config = dict(
    n_layer=9,
    d_model=192,
    n_head=6,
    n_kv_head=6,
    head_dim=32,
    d_mlp=640,
    vocab_size=32768,
    activation='geglu',
    norm='rmsnorm',
    norm_place='pre',
    norm_eps=1e-05,
    positions='rope',
    rope_base=10000.0,
    rope_fraction=1.0,
    qk_norm=False,
    attn_scale=0.177,
    bias='none',
    tie_embeddings=True,
    parallel_block=False,
    init='trunc',
    init_std_qkv=0.0361,
    init_std_o=0.0,
    init_std_up=0.0361,
    init_std_down=0.0,
    optimizer='muon_variant',
    lr=0.00893,
    lr_mult_down=0.7,
    beta1=0.9,
    lr_head=0.00598,
    grad_clip=2.0,
    warmup_steps=200,
    schedule='wsd',
    decay_fraction=1.0,
    decay_shape='linear',
    final_lr_fraction=0.0,
    batch_tokens=131072,
    seq_len=512,
    doc_mask=True,
    train_tokens=671700000,
    steps=5125,
    dataset='wikipedia_en',
)
MLP neurons of a small language model. Each row is named by its layer, matrix (gate and up: input weights) and neuron, and shows model dimensions 64-159. Each number is 128 + 32 x the weight over its row's rms, rounded and kept within 0 to 255. Numbers have three digits each. A neuron's up and down rows have the sign that makes its largest values positive.
After each neuron's rows, "fires after" lists the tokens most often just before its 100 highest values on Wikipedia text that the model never trained on. A number after a token or word is its count.

L4.gate74:069171106100115163134192154105125101099129094113131166082118107164145113093159153118136104133115071161144096153174097083097149094097113101079089115130108078124125094112134120177112183123187101235153086131100075158121135110129086104154095158078141109145079191169116117111133144080103155174
L4.up74:086169125085107172095075112083072140137123097187130100104118131111169107162167043139121171111078156195117171225153134176107075139198141133139057153149101135129140143111102106139139093113138063101152121140097115091123095182076189141209154123116152168135109107149091103064090093099139103142
fires after: " " 73, " |" 14, " the" 5

L4.gate533:084124134106122124093098119179067095054171146156118128095148149079126159130187115098082105077165131163070089152095081138141129170112138115090094121183141152147138127061079138123133078097168116154115087107081146117127170093157110138106133130081171150089138130152113159144107130215155115144
L4.up533:113117141102112144097115156149132092154114140161092118126100086125158105125147156136145109100117150176146079123162146160113204148139135113109117124130174124097151106151115131083111104082117027117101106170130125134097106107148154146205143148096075135150135114110150118111141131182181117088
fires after: "," 35, " " 28, "1" 8, "2" 5, "-" 4

L4.gate414:141241093149164137120136132087081072103099159163153160084109122202116093134123105121131187077137100126153125139109137166098174117162159118104103147111099136120117114098126124188159157162209134163130111060099158093123188092137110134130174090129102102126085130118115160181120157107098133193
L4.up414:132158159112093151168100158153136121129146167187107125158142180200054109122170097158126156131148223121127111113112137113102127093206143069132122130149131138116132110083156142138190148105125103092124104169140162147115130115146163102098163135166139164132142106164163033103111141122163103072
fires after: " |" 57, " " 21, "1" 7, "9" 5, ";" 4

L3.gate540:146162145179107104126103147080123173128130120100057171164113208109096105152186134104147151120055079153135152121104099135128078156181108087187108101111127129080194128112126216122120079139100200145119104112106111162191117202135158110130091137138135148070109120176195109132060109106170127148
L3.up540:105096111168124127086111138106115163156144118114121173137086133091111124147165162105094165188157076120105163116151099114133156088166119097154146101118140143101139128106147154169121134112156105155128126138187145182184109137140131093236137167125133130142147097124130164146080071144132150182
fires after: "H" 14, " Bl" 11, "B" 10, "G" 9, "W" 7, " F" 6

L3.gate356:172115120099177158099131163130132093142100107143072142130099155149142116012099116137133120054057093124092110186158149147163133139142160156200166125163124129185137140106165079159110143056117110165154145141164176136127124140108136161099127148110097070172101107139117079120121088165158169063
L3.up356:132128158093115093107111130087078069097049118168142183048150164105148107097125117147168174133167134090118111155142140152140117167126152128148187114089182135147207101076172157128149153086063105110115102106166153094165093064044111143146145094159130107085140114124181120164095102099131151092
fires after: " |" 32, " (" 7, " Di" 6, " L" 6, "." 4, " |\n" 4

L4.gate92:139119064117132077161078123120184102139087161112067099089147205127088116097158122177119120112140107132154145123096110109142132109133169086112136097160102093118117172047134085136155143102125089084125167103105130149120154179069135120083144157099167130138111156232108116094170138144161127182
L4.up92:106103158082144111169166040086052162172112170102128085141073171137145109100154133148137153191166222147066119135145059142089134065114119151167146174167118168131142153142114148095152151151059146137130116212128112179091111144182101108157140129149097129134171143041152149159194153139134140148
fires after: "2" 21, "3" 19, "1" 11, "4" 11, " " 9, " |" 8

L4.gate492:156168147089119146152120124177075141156110199148153130163135077093124106132123107114088081109117104157096165098160128161179094140145147139085142116109113111152054107140155142163177139092166097121160185161115151119102202140132126061100141117130094135104134180142121084162123126123139138101
L4.up492:186149163151153142088124128074074119047110134086167145158130129113139146152127113067156136131164069138088142108240160167130062094160107114125139139116106126131132097112116162178137089206147114190152108107133129107109184136129152127077128147096142164092135113139198136139115143162147148122
fires after: "0" 90, "2" 10

L4.gate107:143058123116113194089136100213085103154137131134226133139115169138136083101088172138122130167123089117145181132104130111159141108145103114158168102090148128048140167134086116134200183146173091110130092150145127151096127121147128125127104173148082149115080114149156109134102086136114118079
L4.up107:148086172112136102153138099155106127147177177088153163115090209094100188121091074103083138120105148081147134124150127081088158104125141052092185116144188173130136153125144131146106125119156108143118085107127154161101112164156116245053132207126110127147133110126123148144125166141154182191
fires after: " at" 19, "-" 16, " of" 11, " the" 5, " left" 4

L3.gate303:162127096145124126178184085128080104096097151139142128078130110114048159091126196157152134112143053213093108152119102120130115127071120123097117164121112062071117070167126143145104141128184085163150146139164160164088162080157132063127075135098186136106091133144122132121087126171111079079
L3.up303:156126060131137170120088089096120133104115133117115178150122119079152144096095136116157115134064130152107164152162124124119164120137084125110100106133098149096148100145187135112167135122138122175137140146130094185156125139076145087113065122150213168130094078151178127139111088111105079140
fires after: " |" 31, "-" 21, "|" 8, " (" 7, " directed" 5, "." 4

L3.gate185:177145155163081093134155112116146160174120103102110153192089182146158132178136080091144146124154130067131086144092095139169122152131055143049042157117054119146122107130142101132118128149153159143091109152131073169120160130156107117087127116157080092114161082126105097144233173093142089121
L3.up185:104145132136107125196134161092105123122116157107119146105123124123103075108101093110084108093112118133189200137165190140128122112142100188086131112113082132084115124118160153151138140120097150126098108108098097083169053196125092140139152119162085139137149169120127098150163063107100245128
fires after: " the" 40, " a" 9, " an" 8, " his" 6, " its" 4, "°" 4

L4.gate83:126074134049144144163134081158086122117124123147138132166118121136127084091161112131115082138151096087112140105171218145105067115132097104147147118169130160175114165140142098146119083126146130111126143125129140131132096139138107106127157160099114192116164109147087221136129078111157108138
L4.up83:124114090077147152146092120103111107141110177162222164185143120152145118126142146129134109140148124123154159112143174150073141118125162112077165119192074137161178208145151122128095066185140138110098173129099166066083106127103158115102147176102069177131130118119132153133115104103087124108
fires after: " |" 28, ";" 22, "0" 12, " " 5

L4.gate531:152133166118107131107157148141114149128176118141070069153128098183138075130146129163181153144148183116144123104140117115186102141174181124103125166113114110132101134215113133153175091148108119094205125121124124139119152171134132136099160096152104151078092108170124126169119116120117076158
L4.up531:159154179157136099069086037114122122132174101110161124097109137056113164163136150085117153248143135088116063104151082120145158150110183151127124112168177120149119086120150124187101207151101140162188148185112136152142097060101064138156061113125137161134119129085081113137123100107177145173
fires after: "1" 45, "2" 29, "9" 11, "0" 9

L3.gate327:115070155092099110081119069098114126088156168168102125136096087128133128105105158132093132121139086148139136119149075109152172086131198200129148152106192130131155137106098221132109138181107118164160110126150143158099152133180167103154116157133120080063149061127151144130091147136125132083
L3.up327:120108144102104148166160080137097051098121133171155142041173135119163111111117161121134011091099170154142133069115138151142132128159140182117113154122147172132123140129101115174097160160159134111155098114123169098116110118127175148148113144168163111133138110166163177121096105128143138094
fires after: "-" 28, " " 24, "″W" 12, " |\n\n" 5, " •" 4

L3.gate241:130117143102117140103161150143092038106102143207132190128106169173124075168153128111125077134157165171115113196118143092146151136138164097080121144122194106085078109132172101165161129094129139102154124117083178126166144156151120108095114104112133088095144173143112099101145138215129132106
L3.up241:116073138142100107112139097150135082128074121166103178145116125129151130112096159134091100071119091147144162157103139132104153123066106109119105113145130089150165164116154131223143147112072142152107075120150167178147120115102090185125129133073127130099094123109120125149125153101114124197
fires after: ".\n\n" 47, "In" 7, "6" 5, "1" 4, " In" 4, "0" 4

L3.gate389:140146169165135119143047218127102067102141110173172138127107121147115082143141172122164126119189165161119091183179133118079139153154118190099120091137221106150087104140155160137182114136124071127155124146066115150126116108133137123116134168139122148083118138126107152122077184157092129161
L3.up389:139123082107103150180104166149104126135133177120103093143106114155124096099130133195149116085117118142151162118143116149129145184139108117096091201088158072090089141108154183122121114119123111105137062148100164132168126150134140135133098128124072083166020124116106136169143131126131118141
fires after: " in" 38, "," 10, " In" 9, " released" 8, "In" 6, " signed" 4

L4.gate119:188110128138145168127197122149137100071136147090204120129134110126130186108107133097203137158095106141204175072178072097151157126149132153115118114126109116154105157164048065172176184151178125127125154119106171135093080097072117155112093123120158179139108098118099132114106127124142054111
L4.up119:122080137078155117183129153121148189094172056095143137113135130150138144150161145079115144135125144079155151111187118078182099149130134171172166079106104146209117126152147164137125156142119193146150159148130173099136118112083188133117157104163106153135130121126116142121104093123112171127
fires after: "==" 30, " the" 19, "|" 11, "-" 8

L4.gate454:140115089150121158126097114178053154150096117131161151093145131161107075171130077126164160114151157180179139127160101142050146222047142071127096098088124055102086170118133120148219169105135081171154117122172085080164197091101104080097131156159094179119143104111101170149085079132134101172
L4.up454:114145096109114158083154119174107121174065060150159129119068136078098140137133090174125165115161106113127139132109082083134141135141136144108065117082103139116165114120140073103142076084123110140119145112165132124162133152155120171096125143109134135065127096110110090097133101089118201094
fires after: " " 45, "," 19, "1" 19, " May" 5

L4.gate510:113174171116103127114135083144206072108110164133134103166125151148137124177061137101115098098182179069133039116122100122148130103127106130080112119152116144130171143158115137197170096151152167151090199101166124182091126045142133094162109142098113083143082144108136175098148136092133132177
L4.up510:103109113073162145106069146116107166095142179152123169143118138095151148130128102140127176155093100100126095115100145127098151160113158141137113149040102156132174136149140080175135049147161190160102123197180147101120102134107144113110092197166101084152108175128099152174097076069103143155
fires after: " |" 43, " " 15, "'s" 10, " were" 5, "District" 4, " was" 4

L3.gate449:114115087141196131126255142115148119135142175099099182126104130090138096106083104126158105135140174098176162191152158124109160168068125044134149143108080177123097154113117164207098158117136181135153132140172198156073091132118110138118155068080140120121112080115179154163125150155085113175
L3.up449:167153138149126112101228155089150110144168189109156151104157156159172134106122049135150127164154145114197144219116107094114133153196142069151166167138099144145122065142151122150153135099116154115188106116153167141114118137105137068071145137174126138112162138094169122113135111093141141108
fires after: "1" 40, "9" 17, " " 8, "°" 5, "\n" 5, "0" 5

L3.gate324:161172160104116081098090149151156135116069160168149103161139138090133093130127126132120109091087118084119146108168130156136103176154117158096095100098092147069134149074164131159125128097069153135143164135091135101189077139112144125151149092119111113039171159106116105108136167128110145137
L3.up324:141154119126147086107128164082141150107153132076100160157168095057097065167152115115121102129092133053172161117109066140101136133143049191091135152120139143083095135151129135084132167138094199154143139080089070076142162178098106082115128057139094132093153218133130057101169145118122108141
fires after: "0" 32, " (" 11, " the" 8, " a" 6, " as" 5, " \"" 4

L3.gate216:147127118115142109103178141157121148101148122184106141130103153103122096162134108133149155149134180141125091107157131136154088195172057109060164082133188128125089132243114134098167113057126112112094193100162132152071103143103163149077116078153127103117118124106133108134127083177167111094
L3.up216:143109050159109089108156103159134089084108132177111119113088200117153113122097123118120111119130143103109140083171176167101151108119053106093175130131124153136082187155092057112118098109116128146094137105214123110139116180114145129078085133093133131099081165145124159174084117157160082110
fires after: "\n\n" 24, ")\n\n" 13, "3" 7, "0" 6, "4" 6, "5" 6

L4.gate418:205061170126129102181158140150178096126084141120176099124073182158144057124108130153112162105147133140129117178127139130137076114167081159173070115133136146145159154062098116144152100098154121124137123117156133143162139173126118090074179106080081167146070130119088065081149113169180121124
L4.up418:161117104115108144086136088122080131186132140138117176106141076101157168133131156121132103085049171109133150110148119188118077088107110188103144078110117135140105163133150117108163155102110054145156116104145178132150115144120128082167134166127085155125141146118217119142138140117137064104
fires after: " |" 29, "-" 10, " (" 9, " Running" 4, " the" 4

L4.gate192:133103121126135146153157160171116115069136189139143152092161130091097131184136130093124112102155091096137135085128128108098104139144092129156186039149100126068085101116113100161176148090165120167111117156132110109119144098117147163136160142135071069136119099172117158175090140122156119213
L4.up192:110071129139126111123157128116155128139121160134174170140156109145121143116086095119107090110160144126103057127107159082158153188110125103145189128105116184120118181093149112141188185169194109153090171178160074158122122114155109143149119112173136086097098131152099101064084157109147119181
fires after: " the" 51, " The" 25, "The" 6, " Japan" 4

L3.gate599:129197153110133126100193088141107095112088178056145148147129161077131105141111126083095176164150132133116184131165149131143142181047107097107110193193087168097092115116131127165114175200169196107151124125139112194128105103165164161116087105115141148102159170066111089133120139113131134163
L3.up599:068102114109162150121088109119143140133116141070126073163123083175117128094157097173122136102159123112123171109107156141123147037190115151078130108119102126088150094089123108145095124113095146081130120102115168141120170140085149091117101195129141135076125067105125103130157130106124125111
fires after: "1" 59, "9" 16, "8" 13, " " 5

L4.gate503:121090110116178113158117099129136160123099073131140120145113121172123134161081108092091089103163122082097186128132148135148101069116152086125142124177125095148141169142101117131202128138077107164103108077162116107127143106148076147124095174076134174096127111116110149133087176109091126100
L4.up503:153166127092124071097136122118077155155108158131141158129149029091147123087147153147153142153122124160071124149082163066120088107153182165175118130192109105114147121143089090110174117115081140107143126100069116156097078144149113135108145151161125135131135134155168107137130192147207155128
fires after: "2" 22, "3" 21, "0" 14, "1" 13, "5" 7, "6" 7

L4.gate383:175116142108113111111109112087134091152107127079037179138064117159136132103113143166200042190094117140102141124081142133133118109155136121132183180045144109105077121169070141128117142147102105168186102135101152097132102117174058079134115136129078158083153155143163147125091117101174130083
L4.up383:139177135090143135123149186068156153123121134106148134083146160132165101131085064157116092103139120131178130091135125164198154111138115099150161124043169136167116144111080091100046201135158165155174104137087177137131089129164172082142105119120087164116133157111156155111143097133157110173
fires after: "-" 39, " the" 9, " in" 7, " |" 6, "|" 5

L4.gate370:078143116111124113154124193130112134126096155171162111099118111132114186160137125113124108140112134075093136136134145150098126138125126116154127101094199107125111083115088092052147143069169127101120116072132107098097141141172152108146149190136149124167118157145062051136126148171181114095
L4.up370:220107170114138127143099084130127116148104142191169146105093157099076175130120153152087150173114119110092136130154119102132106144121172171185137108105136093128121126099055130137187095128139146153117151101116135073085101123162169128115114159091117179209100127090062132072110139189186125146
fires after: "1" 53, "0" 24, "2" 8, "3" 5, "4" 4